Part of a small language model's weights: vocabulary 32768, 6101 steps.
MLP neurons of a small language model. Each row is named by its layer, matrix (gate and up: input weights) and neuron, and shows model dimensions 0-159. Each number is 128 + 32 x the weight over its row's rms, rounded and kept within 0 to 255. Numbers have three digits each. A neuron's up and down rows have the sign that makes its largest values positive.
After each neuron's rows, "fires after" lists the tokens most often just before its 100 highest values on Wikipedia text that the model never trained on.

L10.gate154:117119139116121182150124097128119095144116163113109114181116105078101120134153123124157101119238094104105064147138147149135142081084131137115115163146141145166154122138133160133076133091149113098015165096110108073109130097098156166076134105113113201075075157131180106149143136105145114106151101126121165114169130130164165154117131120082157111065171107068115150203105088047074148122174126111172108109160099113163138155139140081153090157073094098087128130081112117125124113161090132
L10.up154:175131128126168140098102093176072178154093111114138115071140147175147148180144133141103119081101111098071153053097133109150154103126174128075101098078115128129155126049167151141106109124132095134161087126155164104095166135145128091110152100152109105128193114067110102094111189075132121130150118146114104156133138118122159117054153062071111082108073183069104065162123098091105149095136132171137151115108192141194106126158071135123154134138141171164121147137145171155148148152080087
fires after: " |", ")", " "

L8.gate424:193107135143129125151080218091171148192116136110114138137154132070084146149037164061161160153105130144104115111034097150128073131124102170137173119170133130104074121162156166122120111128161155149097150137109137138159180163105129119119098160101167097071146133107141116128125080093117064158092096059121143104086188149162088138159134132140074174098098114133116155130123155165121124130173142148108128135084112063114032143115110091144187131127155130154148127109120151127139166153163134
L8.up424:144120168133107114130131126078144106135129100168073078119084132158105134151166183133139138092099133117127160088163133154078101102119132110095144109107139182158121096130091086115131109178150108081048093161148129149119154132174125089135157142152127129171164150139104130174146093151206174058130088129139129085108136132116112198089132096161081104060176151086152150125093121087132101163100185125138089121109099161149079150122091138101107141133125143198107057184174149158096069139032123
fires after: "\n", ",", " and", "-", "|"

L5.gate260:117141083178083054073093102088166128109057149159100117140129126088136127099120151133153118098118083121119129147117122133103118159157145100074143213146219098074148128189157133144116108163133171141130113135123107107150091145119167119127054143104174131166078136109122120084199170146126143088104150197129121159097145096176138069169081054101124145132122088134120110106105182136136187149125077181153148109080130145135168113145117145131147126168146088074151153136101201132152116137111089
L5.up260:098113082168115118079118105074159168106063111116137149148143121106107131078104144136107110079122144095146161129119134117149100163164124124078158129120128066108107119123099142178167122161075113143150120086127140147099154074120174186141146095121186116145105137146102100137202124139141121162190171131113128126153130130172156061169128096126068167091149064141130037127121163114137169107164101152117165168099128087067120068155159209128166121156178162095131125080153165143207109133104089
fires after: " |", " part", " one", "\n", " One"

L12.gate29:127128134197096132135094112166097113160036151210087091152082130066116135100126126145143176136121128117133116130195127177146137150087162109099142139125133110193179177148114140102124071098134101169069122160121108102124090099154117127188071152076152152190136153088150125141161177150137143088144123157057130115107104109118091186093121109081117116125145098166156114098146147123122103158156100070159128128147046112182123107195126108073180147149116104130161110126146157165173125117084153
L12.up29:084144132121124127142130140114138112152155135249124142104126108135043184099179091137141132147123108172091184172098155111126102138097126130121111136125156158135139176138143094129099116111097070125119051149160148096105063123098131168179084098153140116172151137072128142132149172153143101161141092146112074165214120062070132120123140190165117112111186157123150124084147163075151172103152137139144091129134146123137130110125159139115085189133163176152086181163134112202152091125122149
fires after: " the", " a", "'s", " its", " his"

L8.gate243:123142138115116137159101163109160127079151081099124076156118149096111137082107117083094217146105187152145111034151157102140176114082123156122142119182142182112076145139061122155087180119161128151083144143083105103116118137131158114164137131155128097052161104171149235134117118095163125122098139149142080127125117149095120130126160091133123112120110123103154150141095132156176140167140106105129213163110082170084104118146138150140093111145163128154144129197097142143106079077052090
L8.up243:182147095184101105169078091139128158098117173123102105081130187124112157156103202136188161183148163172106108118056166127106125099112113155195163095204137113105102138158103143148185121087127193164111155094169134120146139142118224175152123151091114125086118121133139199111134132152174119095167141116067144106134149137131177107146078159141086200108106147129143103130113090114151143138149137105110142114135092177151134201164145147117090136154065109164144109158111147147099134128080125
fires after: ",", " a", " •", " ("

L8.gate143:109094056149129111120210154124113134153160098133083028102167161113097159100125158127096150101109114164100156103133144155097126083155117105164052073127109128071191111092173121143155071187118100090099100115151114084149151183068095181126152148154162126137163102172082094115146114155135133139086157159117120102110143097133106158124125111077122114144099098124136138101132094067160090152146091191107126107180111063116171136151192101183155170088156100120103140137097109121126145122145079
L8.up143:117105133210152120086158095138130119086169098176132110087177166132098154154129059100098139109149177070088124172119177138082102128174167102141093134090111175149192134161132107123103154084147153068157142109097140151073142160044143142141148173106138168126076187133145101171088142126106132125163165143154121145149102157087125156152153156100110083124151123077176097118113104086151170187160132133111150085163148128117147239137116140213156107090145129108132119134170124102115130113136131
fires after: " the", "|", ":", ",", ";", " |"

L3.gate344:162125080130147150126119070175119101076113143127165069164143114089163093161114156157146049124076096145158094166118131157087141108093116063149138075095107122142064162147146139117153138173137072113076116118135128114137139098118127188152116136082083114052080103121141110149116126154124130128096172069122090120144161117189152098079141140174116095097083075163112114106167153115197094129077105104173146121148116148193130060133146171149096141083152108107148108144063114206130145122153122
L3.up344:140133125171086111159199134141144123136143098204074070098105173104192145098155074184117135109092189172157120125104141124149087123139090152122090170145069090142091164142144125170138084117102138139155134084114135169143080131113130181107160041141139146121116086061117205081128148100072158138094092119215092107162134049104130119168141115134145152159115142101159137100131199145107116087122093132119153132112095101155109113146131074125167098157104157131122136122143103106109102102140068
fires after: " (", " \"", "-", " the"

L13.gate364:089134069152067123127152076155112115131078107137042095089094189132099147129112116135088107087124076134104098127120162130107138129170104134100133174153099141105067155155062125124149148092097115152156157127086120150125135109085141116140178164096068171083170153090154096103151176160132126108187087115101134167130096084143096153108098138056203210149140138111106130154184147059095125117091098153125108102134083164162118130097132171074155081155143113123103076106167124170164146118114123
L13.up364:151114151145068148090124044102111099133227163172094124119094136152120156143084156164088094108118163108093144137145094114075117120117161138122052115151132158092160132077132155157148092138116100113099070131114104151106084134141187156102155149168112172101174148119089110090128076092146119049176178174102134140111134167152146082173118111108109151118155103172159142110131130142143171106093164109101119159086076124165114102135181112106075157157135105128164158143171113167182194103066110
fires after: ",", ".", " by", " from", " and"

L5.gate303:154074163132113140155154049098077159119074097088094121122139132132175102110147139124130081187151131148175036117145079117114160074146152174122129157139069084164140098114121130108092086085140162115136156134178149148102119117142131173125189138094115103114177150190139124110141112086173134123186119096084168137106120146114104124152113058081193124094131148162096106112159124077099204141125156087099162083160098127166152106155132072094141148116129085100130162107145109118145159186191095
L5.up303:113156080112139160130141095177075102124123048128113137107101131107156167141134165155119125126144111115155171094158077150122146120146133146111077193159111115133188092114152148029094140076166107141088156142157161093083076119159190171129141148066143064091157133155123106074188091098124145092153104143130142143096122166076156105145157101126116119080096123093119128097169135093083228100120104129156173087100117115132122133154065098146151117119124127160174142051151118163148136076120125
fires after: ")", " "

L10.gate129:088136139139140099161123130119180170082062089126070106080107138117186132156077138152121121097106107168122170120113129201125152142172130104093152152158128103143116124133151101096125137112067137148073086137161140106089065110197122141175128179135091085166089044136072101185095190131117173088175117160126140177111182140084131098144121119089191171115054110171112134142152124107124168174148136179153119113119126139117046128158116130156116148083153151156094111100155126097135139116095104
L10.up129:106184147056111148120099114139148088156109116186117151091231161129149120123092145168150106158186140105180122108113138161143151138138031137114108102148139104163127150129164116127097163134154076140099077143124112190184127044125115112177091137132140075146085114074125119131145140075178166164142152155141120101100154120128103105117125101070095100097123111128149120095155145087136210171112149131120150081184104133138121114135157093137189077143149136080077142085115179143067119138122157
fires after: " It", " was", " it", " is", ","

L13.gate226:122114092157104147131183230106115162110147105111071181140179126160119126111210135123143124138174081149117107169118105084189094078066166097153162082125103095181110112095162224110119121133112139141124122136158085116115155101101160199116155101130125186163120124146136143144129133047170159179135215133124170138180120160089103108133099159105164096097139106151112177157178086135110102116111147152081106087103109096121128169123133087090113104170103111135151120100123111158133130135109107
L13.up226:142156156130189139118100127093145118118147116159112125094102141134181169111093079063121091132145132123091159130099062143066120108132057154155133121162078132145176152170064129103079102095191155086142075135172091084204120150177096136146125149155115134094138056085154096133084159127075120098141130143114124136159165103099138153111170066161101160143078084128096109049152106159156165137138054140108158102134191153087150110159094101151110128103076145113072121125110093103133109131121119
fires after: " |", ")", " "

L4.gate112:112093076142152165170160143055169169153117096108133177192096176096106147130118140082063054121149178158104095117079128150125125128156106166120154123103120124158178119084164092095158110146105128170179163145181159152177080111086146111131136068087160114144157088156110131192188103167169202146058120108151117140127100114078086105114079069173076185126076106103129140187124127118110140145151113136114144071115134120137129120111152155141137105144136134119152190115132122164087149129098136
L4.up112:127103161137126136145142160109156127145091126118124152157105147098147168126064147091129117171190096112082053121116156091126131114115109212139110144171126130113116162164117115115108072124143146153122174157093147162141121115110118136082147124170117069105163109117105157145127109147161157146143128162121166143126121113121062184138128120153171172179096115076081100115027115125100150143206158170114166083099116128182119160119116148084165080164160044098205108054117125135079164079108136
fires after: "\n", " |", "|", " (", "."

L8.gate392:132107148146104144117131167160133161104131163092072088128155071036140121111136124133142140186149112117050141125108163130153118128060143092073087145127108158164109082144113147088152117159108159096129197100102146084139145145128162156128127133134112089126062144111156068082152087160038120161148088154106105105104060153193146141158094111094165153134148118080130102127167172122109122149164103060169096150120134117136143146093141095090165071143172176145162064087172172109114148141153116
L8.up392:115108091138150129141109106121128153102149152097150126147137166090070132072167141164063123146133145168104077073055134183198122067114148133101088125115108137158125167150092144066142107147119135097136184094164117147153119092127156141128118120105149094159078065062170148107085131128164128111129155166170121101162067110116164147090101170122110163108096191099166124055140125064100102110104148134169049065199152124141149156105132079130106082110121127109092115096091127190137120111117142
fires after: " the", " from", " in", " (", "|", " |"

L5.gate406:083161135125125165190152149189119105073139122142178063135161084112157106073134160142162161138110097147135104149158115136127151084121158158142163081154134114114114089140159101116101155089108146145142126136142165144102095124139201148118109137111188189172130129131102147170127132106137105134154219171126099131091119112148133166128075092147118067148136116156119147123113144150159124077149112149252153166168128090156153105210180150074119116096123168133145167165076080156065086135138140
L5.up406:124149086153087129126086109137125090160070099181107127116105115130091118143148139124132087124164069116157088091142038151140180083134111051105144158100106116149168132098129218160148134123142109095161136061151125143126146182114114108092159139112124165182108101094124149100065128162104102062101174120106083068109149124137138111138084235178090093147112090065138139117126138081124121109108137171147118145123107148165129124112147158107142128130088072087141120214130102170077133119134133
fires after: " was", " Pld", " the", " W", " L"

L11.gate250:108115190129154129172102110167133142138144149113103128127131070187096213119136089130084134117148091187073116176103108119112134077123098180106126151107121167114110105151123109160141061140121102126088103165160100110135162189134152116111107108150114148131152146109154072072076099118140106121165113171127117118160109182132178147076126046140209101160129086173086084133144134129084122113143114058104073122128118119154072096109189187089144135121136118137207123143096091153064153120130099
L11.up250:146121093143061122138122134148082097131150147109135170175137131133100064142163089132167137130090154174098181141164117087176186164133108124146090133057112151130173124159095123074092148160104194097138144092079146154122121096114176155101095087163157196116130106116154152148177099094109124121095167158161170140112151192141144178158174184110144143049121156103112123132153106131152149124159102187150177111139190121100127173122196113129078074073161160149125103103148131121072105159158154
fires after: " |", "L", " the", " rel", "H", " pel"

L9.gate49:142074132120131096104137103135141135143064130118141064099094089073108179070060084113149095164154085188132139175125142087091107114133085074136134085137128107153129168104130145047114119157117095124080123123150120099180086132158147150099111165177117084059153098132131159127154133144103148134159068098072120179163139072164158107147085088089145091165123161122152135130117132086103139125145151129166140088133084124166141065150110144155140084157121123054163085171076147139118064114074099
L9.up49:136165107081132112186116092115181169101107119173111109085153168135064126093149109171138149124186157191127095166139142126084177129080104146125148092144158183139105174087097118051131096103120147176147123111077110162193174159142107143166145136113150119129146132119154167093164114163117119102093113097076138162141199062173130139168081122115089142101172120139127135187162155097089153068124160149211124160141082116148167101078080129105149108124154090118121112145134148182106112133070099
fires after: ",", " (", " the", " by", " in"

L11.gate361:120164167111114096142113104088117146153125142149096144180157164120102152166124135137154135118122119096138129062098157199039142127131165170210098110151128126111034129146127116143113143124077106154205128146156139089179164121087089069157114115113158130087152113102157105120145169086161127131072093098096151121103158119088149141167094172178110150120150166145127142102147207172088108135138132165189109212094113165166102164110126132152119156121095083168127098130124101133176121070079160
L11.up361:113140087106167132147142182146070140109149110141176123150086131138125113136102136067122089134084118130134079108113198159104120118115123047181148141115125141132154125149082111106120159149160110116117073121088104137137081126108153144024180118152114139123146110064158150129132130118179113104094116156148099131138104161143092138130113151056160109105168101103162152124171096109098099098135138168115079051158182115145185199122171080135086083079190145178124111195149080141122100108080089
fires after: ".", ",", "–", " and", " is"

L8.gate52:159127042154119106126153118178118180123113098192116090122112124084124092130124123151156220076068161080142141100126106119098128112172104131161084118136153083101129147069131133156122128135157122155103157110168107125106115091136125137148098079144124146196099110088076097158163125046089084117126140133094142107131133198155131092119134134100152105114200117129106162187175195138151140094111137149153140090183127179155151123144189136152139080170094098120162074147073175104176161114155142
L8.up52:134149139115100137140190099131169139119148096108129091131055110121174132121145173172184106150147174144098093103116094125095189195160181126124160193154168070176091123157094109122143072120154144125130136112120062148122152139121151096171160147149038104126130122142098175121164120116127101097107178104136136067126110190109083086100126122126143161057153144131113099136116132117152127083109172092024096193140102138139114143143149099160126130123051118058119118106123093143098112137173110
fires after: " was", " is", " were", " are", " has", " had"

L12.gate253:149144108139114174113138161168123156135116043157132082134086112164090116137150205152194126141097134157136158102145123155094202176119124080175109141115134132155131107131161076096113165199196154159056088129111092119143086105140160111122085145105083145063146119142175142140150138122073137056147125137136122157133123094156153095138076135081137093123114106098114154094169154107096124146152127062134124158117169157134106136120119139115111097114076136099124107159050144175105061202070140
L12.up253:105133101112157189107145143147147133093075136224046169107092062069136147135112120110110136087103120139161087158148157127101136123144131122156115186077175107160142105172194172114199083078172103102107162097156113198118117159139149052183105119141175123108107152112136177152144093144098091146120099138113138109118159115125126126125127084074097206168130105054116084110101097172120093118159145184127141088117111092140151127166122073143098138152111128146100132111152131113112116073138128
fires after: ".", " the", " and", ",", "\n", " known"

L3.gate83:138075161110099151174123157101159174148114137120097131139140102114112065088183078113164059087143098164175108112089132146118211162088130085094147144167160183080139185120180092075144091165126200152144100124093153134173089100155139185139145142143175136129176094129105117104182140137084145115116163137129139086102106116143071144137130100156095177134134120066112115098106115117153124065152115138117097070131143196151200103073135131111176105140160148092091155095115170122139090126111137
L3.up83:138066133139095154076074109105165163129129124114119113136112120073144103138157108143124088082122093093131117093087080093157164179095104136138168173159180143127154173112116122119107122176133114146149120107105201126120149101113119120134140131193146122124142079109087141123152118099142203080171161175169110190073116139194106051220100131095139148087162101121107110156083120123126127145094114158098142048082135162130107132089154157135171143102146113066170128120115162085130147053134070
fires after: "\n", "|", " |"

L3.gate379:125090089119060156123116195130121090130157139190086071129032108063119135100164116143162185158169137100120180075121144134127111133145095090132111108152117071167124161130130146136085098174141117116112126055125129150098060069140125138123104122155155119144136185117067139087128094146183111090090130121195121126072160099124126154124175106123078095126181115167099142123129132148139093198098109132127147155126073103130143118073132132131095136075055077151105105160110102178138138167130101
L3.up379:121138103138125143131119125144091099104172116135089065111080112134133115103152127161133156116117120233115155062048090146114165136130077109082098136193080068155097156111185153101094131146124181114104148063133107133169184104097126143139098136121134144166075162087112123152143116123135103126089119168152123156126220057126125180117105073161133166153133114148112172142120149193138111157088104183121090139136119019131113172120108130168098158105124124165113114134105177158124121120130100
fires after: "-", " (", " \"", "."

L9.gate380:080117131122185142139163100146134160154129150115125141147151168105143138145079140120127089132109171163153145130171095146063109066129166164096075135104121097130085143136152170060122096140162152101120085077102123141097135100085082109139155146092099094109093078106151159102128082128072117185167093156141090042089068161130089134135134124075055180110123160090166144136161150067117153057133080158213118151137110100126124109113129137141128103077172096106087141153102104141095166185125110
L9.up380:141144087154100175187122192124138126169085123112137066117150105163149145101094116126092119098185099096116100129116147117142155177144196120144144170108091071102159152065161087091154139154100073102155132121119157166140152137083159124121071153175077097132135126145123113116113152109187175144088156187150114170069139155197134133130131060149060139107068195158158130077116130174101147121132137154172155092111108094173097092148089169100152125097086134182136130151122091120103176121094095
fires after: " as", " is", "C", " was", " As", ":"

L12.gate57:151204083068105152101114194160067141141146187164114115150165114108080069101107133062064120123108127108131138112167181153162181148144112131096151087148071092156110053124151165117199100137138150102132111097077128135143152139117098167092064148144144125155143141118145174124105076134135128135132144097071159053048139115117088054116112117161085169146091176126135103186174149146162121102116117113113130189175149140102114147094107139112150127179114103104159133158136143143123110152134140
L12.up57:121120166119140107130073085105100109147144135142124140160124137059176187185147109067164123126158121117084151122155154079205091168099064118165230175107180133159116115097097108145090139169125103125151128121079117042142137136086143186160134150112120138133121100107140090142099162111166166099094087155190176166169146187127105150144134136109106158139130099100121127133129088153136153161176119119087128104184118103121100093197147207141105185085141128124148094101121164119096094132138121
fires after: "\n", " play", " October"

L11.gate431:163162142074126112147109050118148089171112137135073143119216146147103113191088154161190127127112116119123088124127117167087108126142124128145169128103115096159075141136149181101137187051091160139079096195197157075114120185129158129198124182144129141134146110117085113156194095129115059113132135142175134143146103116085112122107130134122118154154099111075091132149106180114147105087111104126139166133118086152165092109156083143104185117111114101120114065080109197111164113123154132
L11.up431:094119128198157126148179173122100123130124125121114122095094123119140118188112198074140108118131116087178191123117120128136154061122103136087101111127178135128072137166109119067116097139115114114088133102087087133147137166092170108092164139105131097075062126098125095122126145072140114147158138138148147133173111118062108154134056181084126117159087197183108139084093105131168116130101163138163089107159096123109198149132165161147110172130078127176096155191165051164094121163091133
fires after: " is", ",", " was", "\n", " are"

L12.gate152:146137124123161129074120093098069120119187128145154117105143165063110186161075095155167076096144128200098128077117172131109119086106154125153101147147045118132075103162139095125137146154098108127161136091084159114101086068121092115144066143142157133085137178156168088171040150118101052149157184166139142105119157114096121107145132145129163138179129118129108071095172078170129149202185147123172150130148111107114148128168107107117123105088131134153120165125109137149121136068081154
L12.up152:149110131125093144141115159064105124122126160100133191135123151170119175134073177173143134139110120113143114142145110116165097102133183106205123059156119095097095123155162136140118110110116045085137107092073146144058082128121137060085142139122145180154165185171163128114111154133175139177139171155127158066140151116094108058092170104144131178153072127098099138106121153117121169138130155143106184139113087090129113097138120078059095092115090214120114168136149118097168127142160167
fires after: ".", " |", ")"

L9.gate307:120155070137147145100160090079174104154107187124094142172135110146120153142123087150094102084157184084153132155125148133142106195114096153099154136122112096120129129159114063131139061115079062105116126128134156106120106073201121132188101152103176078137088119113228132124130119159082148056151125162115229160136135114180141122191118112138135065130107144118131141163101132146137136177143133132166126110115120150114143172093130100089192138156143086129129066123104156105096055133116133
L9.up307:071151102091123171121109112133099078138103164066138115219055116158144103133144040186094116141157142111166116164122125145118195160158127160103118134189066130112127108098109073075145086167130130114126111124096157157139103129115100084169079138174177081157108126105136077104119108164115159100130124123069196133109170154106114122120084121167119096138151135104147150142164167127153171111138163162181105128119190114135203138131138117121176135101114116153157122185087149078128139056148098
fires after: " in", " the", " In"

L13.gate238:164150122103138086134102128159111178149174120167140115146101115152076114120084094079138111089117158148128137122173163102057118137166076123153158191107129114120155146090117133101074163115115143132147138141120081103151138180102147116174072154150046134090190194123130086171119131140111119091145125152092157074130086128185152157117139158104167138141123125097137104050192094169108093107103129049130134108157109066183195138177100134107092141180143152105110195144138119112112159168098088
L13.up238:096089095136137176136152104102142093136131128147142155077101092124152155131135145124066161174169106136163146153167121113121163126108161105089105065153078103111074145111077142118185093144140063085081104167125109128087156138130164136117195151091139147122112074083104126118103197137095141175127162170157212133102124159122116101135106124081072134081033169188126155142115157194159175149093107113131082116151080177123087161072111132172074138137107087120111121124135106089102110119112135
fires after: " |", ";", ".", ":", " and"

L4.gate402:101146094126121141117150092092134205172186132102070134184137066091137115158145091092092125098088129125144116113115101189112147130116126109108149132122075150125094159154100153150137159149163168087093182123134113110130177038117112140102199128130162156119169124179087154162151132153151107125103087161160151129163143084109083045129124140141133095143102159143124141127167098174156201099133167130161090133185203146154150146115083061129121196109137048100139156102096131162126093139122118
L4.up402:133069166134090099123122168125128114143115091186125148160193105078207113137203168124100150173088207132141106110122114093153105118115142141172138117109140146140135156100114179173092179123093168147122118068125125144137119133172094084123076120094177073195101063157151147146139144136132088115119115095109128087118129126114086110181164173160147163113173102199151098129113113116190117098152101142126124127139130120160144079153137095152062106102109134095146134167094122196174083154191170
fires after: "\n"

L4.gate29:117158059199145121142094163068145136123096219172057111163124131044127105130152084147141102107099140121114068069141172090122142057100111116160099084130126064150096150183159160144105145108184057105092135109091139142131103113106125154089153127085179090143108121113097152142075132137110103136098132078114090140152119103135089109141094126157174155149139143059179150125133187122082131105125116090082140179149141131109134083139070088137081142102116099129142125108111105156161158104132089
L4.up29:155123063135146130132128180090098121106064122118107107187190059161210132101148212128167128136141174136186119075116120157106182118098121087134149124143120099174125136109136148121138129158128125142154106115134081139156074107132170154120124158079140083156100115095165122118168121164083118145080141069116111115163145112109125110141142083165116099076174062130079164121145175079121122119147135158117137114099122046124153134176168100140087098120125141079162071174125165189110189159092161
fires after: " (", " [", " \"", " medalist", "-", "\n"

L4.gate280:170134170179170121121127105095142184094182120139135135069201070145133107183112109122117124113130092153124161173115051172097122099118142163132172129101096099099041132174072122090151145092123171146130109164151123158173104149085162085152201158122119144151153104132146104155155115111187106159169089141117121098133119124081166153111176099124144126120124150159147146126138133188132157103082184063143029153102134155113111157126165129160124143136079083133115128072141174170136067122147119
L4.up280:193118197166171124111124128101124136067186111173107168143189140134142064154153128127126153128139103181123115143110038132110096061111150152096172153084103100126040160169107123102121144139132168130121142095111168115121086107117150125151222154134140150153113075100137114130116129166185105121165116125123132102114111160085142119113148092121132138069190125128117145151123133220123144115070149044168072189113152145132110083123132150165132119151104109138128090129139178195133094120121148
fires after: "\n", " ["

L5.gate32:116136090122064126102122087181111073146135153146115165169035084084184129117070165113111128143157131095140082125184126183143127130112126161130161085116149071090139083166154152170137105107148028219132125108071136110093134179121133098197096156144127138179100150153124136109128138124128114169143160139093127134097134115121147184152129111124100123076150128163095178094145124138150147138151110110104164071141099117141110145103113103125065072093099046158126130153126150169103181092143151
L5.up32:117141109131133073084098121164146129118117096127112063100099103174112073114104138118112121055090168148114142141083116135127111098130167140097186135117147095147145128140133114164072135167066113118135102022147100131083190168177095100162169068095160118158049111109150123167126186169098092134171135140153132110118075050128127150098108134155147149169147120076120152081155160107183155080127123120163115077142083105114158078110176101158152115100170174147128121154117104129177120074138123
fires after: " a", " was", " the", "-", " is", " were"

L8.gate394:153099101115143123054141099168190147164146114177100096100119119184171103127111074118103190163129122118124112096140119145153171123174149118076110150107070177119111154116134124102043101198137118149099131133133134128077147135167213156147064109129173125065157066121089089137143124123088084139127160135119122087146177141139153123133146185115146125128120084095105185103174148107122143161170114142163224133130173166133126105142102212101122131077173109155070136127124090145111144127124115
L8.up394:111164144110114150081111122180201147144128112083086110106109156088138068116159140107111196117172127152188148176118094170106180164158159119086095176147136090111182147133115076088146099131135103164084112104160106127198124177075142130150146141164082092153110116077040086155139143114112106191138149145149189098163122156125104121169125090101077154125140136077088154108116184123083130116106111168133126147086065107127149133189126151082130115101099147105126081146092109126094145145079076
fires after: " the", ",", " was", " is", " a"

L8.gate120:189158116104124148098071108060132131116137180072093130098130089097103163128141139162142133146113127110132117071166117205110084139138108162183138048156137164139099083136131175100119148148127109132113142095075195043103120109165091120135127147113111103105181146169109111100128116144153145132095161180112138148062135116076132119087129114172092134132096150182163132095134143109129130077148093157147118172152140142119149184119107090053130072102154085134175187166086119096115132090064184
L8.up120:113161124153131144116093075122144095109099098111109153116107116132118120115168134127167114192134107080127113089150223076166109099112176147103148095088136098121093119172067142156137066115074138186101146128121137120089102137207163077147103109166167097104095093143097102087073090107158100117092129142137130152055069148056189154098135145133130162138086163142118149098145116099156142111086132159142150169112154136138179099101063117124177095114163064116126154161125087139115165089065162
fires after: " was", " a", "E", " an", "W"

L5.gate439:093115140111136111091133125115138117067118177158107096102153172164142156147111129054126104145106101107131173131128111157062117101125129150136150111094094087181110138134156119145088112096142175123087174079162176111111116102130183109083153107160099192091186086180146174071135104060103137119126155170144208140121114102123165140166152078081096096096079172154122097147166155079117190104177127078156109117143140162110147192155197126123136106130195101089139150137146147133139141141075177
L5.up439:132124123131133131115133125094138121095137160108125136120108154164136142047101073062121109143142091101157162079126112122137127156162115135154145066095104093128177207123159131105094110066174145109075118058147164090116146128133083120135091071153109149086187117084149141083130166109108177135133139186088156115141089095083154149152114067106121111145098146151116118161083151099086139112177106125097151158126166152099188246139154124079075115155136127128113144131141139106188177155061098
fires after: " |", ")", ";", "E"

L3.gate5:166117121181066140116105099139093156133144201144102050167113107112136145111156071128117114117106144093138095139131145085142142107142059080138144124122120064128100154096118162122109163189155103137113113101151106153100127123131112133114119126118097126210136174124133137097203160202143127182096146129160140090168148124193153105104141123138101156144081103132120163113095091127093079144074163147158062143112086142151083055106133085194122102117183107137114083162164179110122179086075084
L3.up5:134153100125138147086097140129094169118149200130151062094118077164143098128135173104069184112156131093094098085170104126135119082109147144115109132136064090125105153113144102121178168136120053135140165164157124126115147049146132164117130115122205144113082141185135124143083121145185142169158129134127126123113157069123165150137138132122102074119149111228117137099149178083104171088094090108082098122132132131112184150151164167127127134183109089175085160195107152102122197137144156
fires after: " (", " \"", "-", " the", "/"

L13.gate360:125107188098130158110147142124144090130098099126149126140076061057101122107095105187070169105144104122167171137097189142158123081108140131192065076102140175117127134134146092152122125143104124078123164124020129088099095064109099118158121131117159139107165183134143108178148143126130104142102067164132158119173152166121101163131131129057127154193093157099129069106097094112153104163154137141175112149139143122142109118147109121104174134107122115115132195054103168105058109120155153
L13.up360:106126120172148123092116109115120091116104226118113045132156155103153071163143171190138124082133113120131063077173129099094120135185113117091119203141119158178129104119114085137115113147120171212114137173167169144150130090170072122118086166098122105113159092102133179100129066144152108113120132113112149169109052147127166097114091125124146151089189159140162142075139146176089152097122113103104098131157109207168112164072167162124122117152162148144107108115130095128107140183113132
fires after: " the", ",", " in", " 5", "6"

L9.gate387:111111132187133154143145151115147102150094117145135094167087098098191157108152150105107146152123107132150138060109132161074166152162130132118172149203182126127092098141098128209078183103129092122124122188142057081095076140163122157153093117154107125091167093068125122158106125171152067089183147164143087143148148177084145132138108107124209109178167131154137156086160119059165099136164188135135083056158140102151108148136108140150092096115141086103132155159119151147110104158143129
L9.up387:154140169115150124151131125143106192154124069170110145104056165132173125143113103115117090151101144125101108130101133102128092144108163159143107093081124145125109086074130136227082172078110073127118122157127113084155150105078170051105136147183122137188178102129206088103178158111137166138157103107134102133096179122115142050163145124180116124151117127137111137047121115100120113127146124131203174027134130136089083078169118147119176105122143124113138143123112132168134147160137120
fires after: ")", " ", "2", "1", "loan"

L2.gate367:124176163151167170094169070134169151188083111087195089089163115156157122138074125106136166094146150166143121161178076126133138059116133111123107171110165125160108093121147124155095109120074123071111090094177146124090088135170091120086148142172144140133155174058176121138128112118134158111090131110165091152118169078123114095110018145106152148147101123168133114100161104122109159091108156101182129155180128123142146179115155101145140117177124142118122164104122118131093048198148094
L2.up367:138168246165166150142142090110132119112154134106201109092128133138191139141160149119149106092151151189139075141133100103114112134109157139102122209090126174120117050138099108129090117093092125098115072066153165145079107115142118109084152171119152138135112148070104119074123120100138113133117099084127094124110146129095087147148098154136171138164142122111132160122153059141155134088081147095160120118174155143241153161117135134055103093176159164150092141104135115067123145136135107
fires after: " New", ",", " of", " the", " South"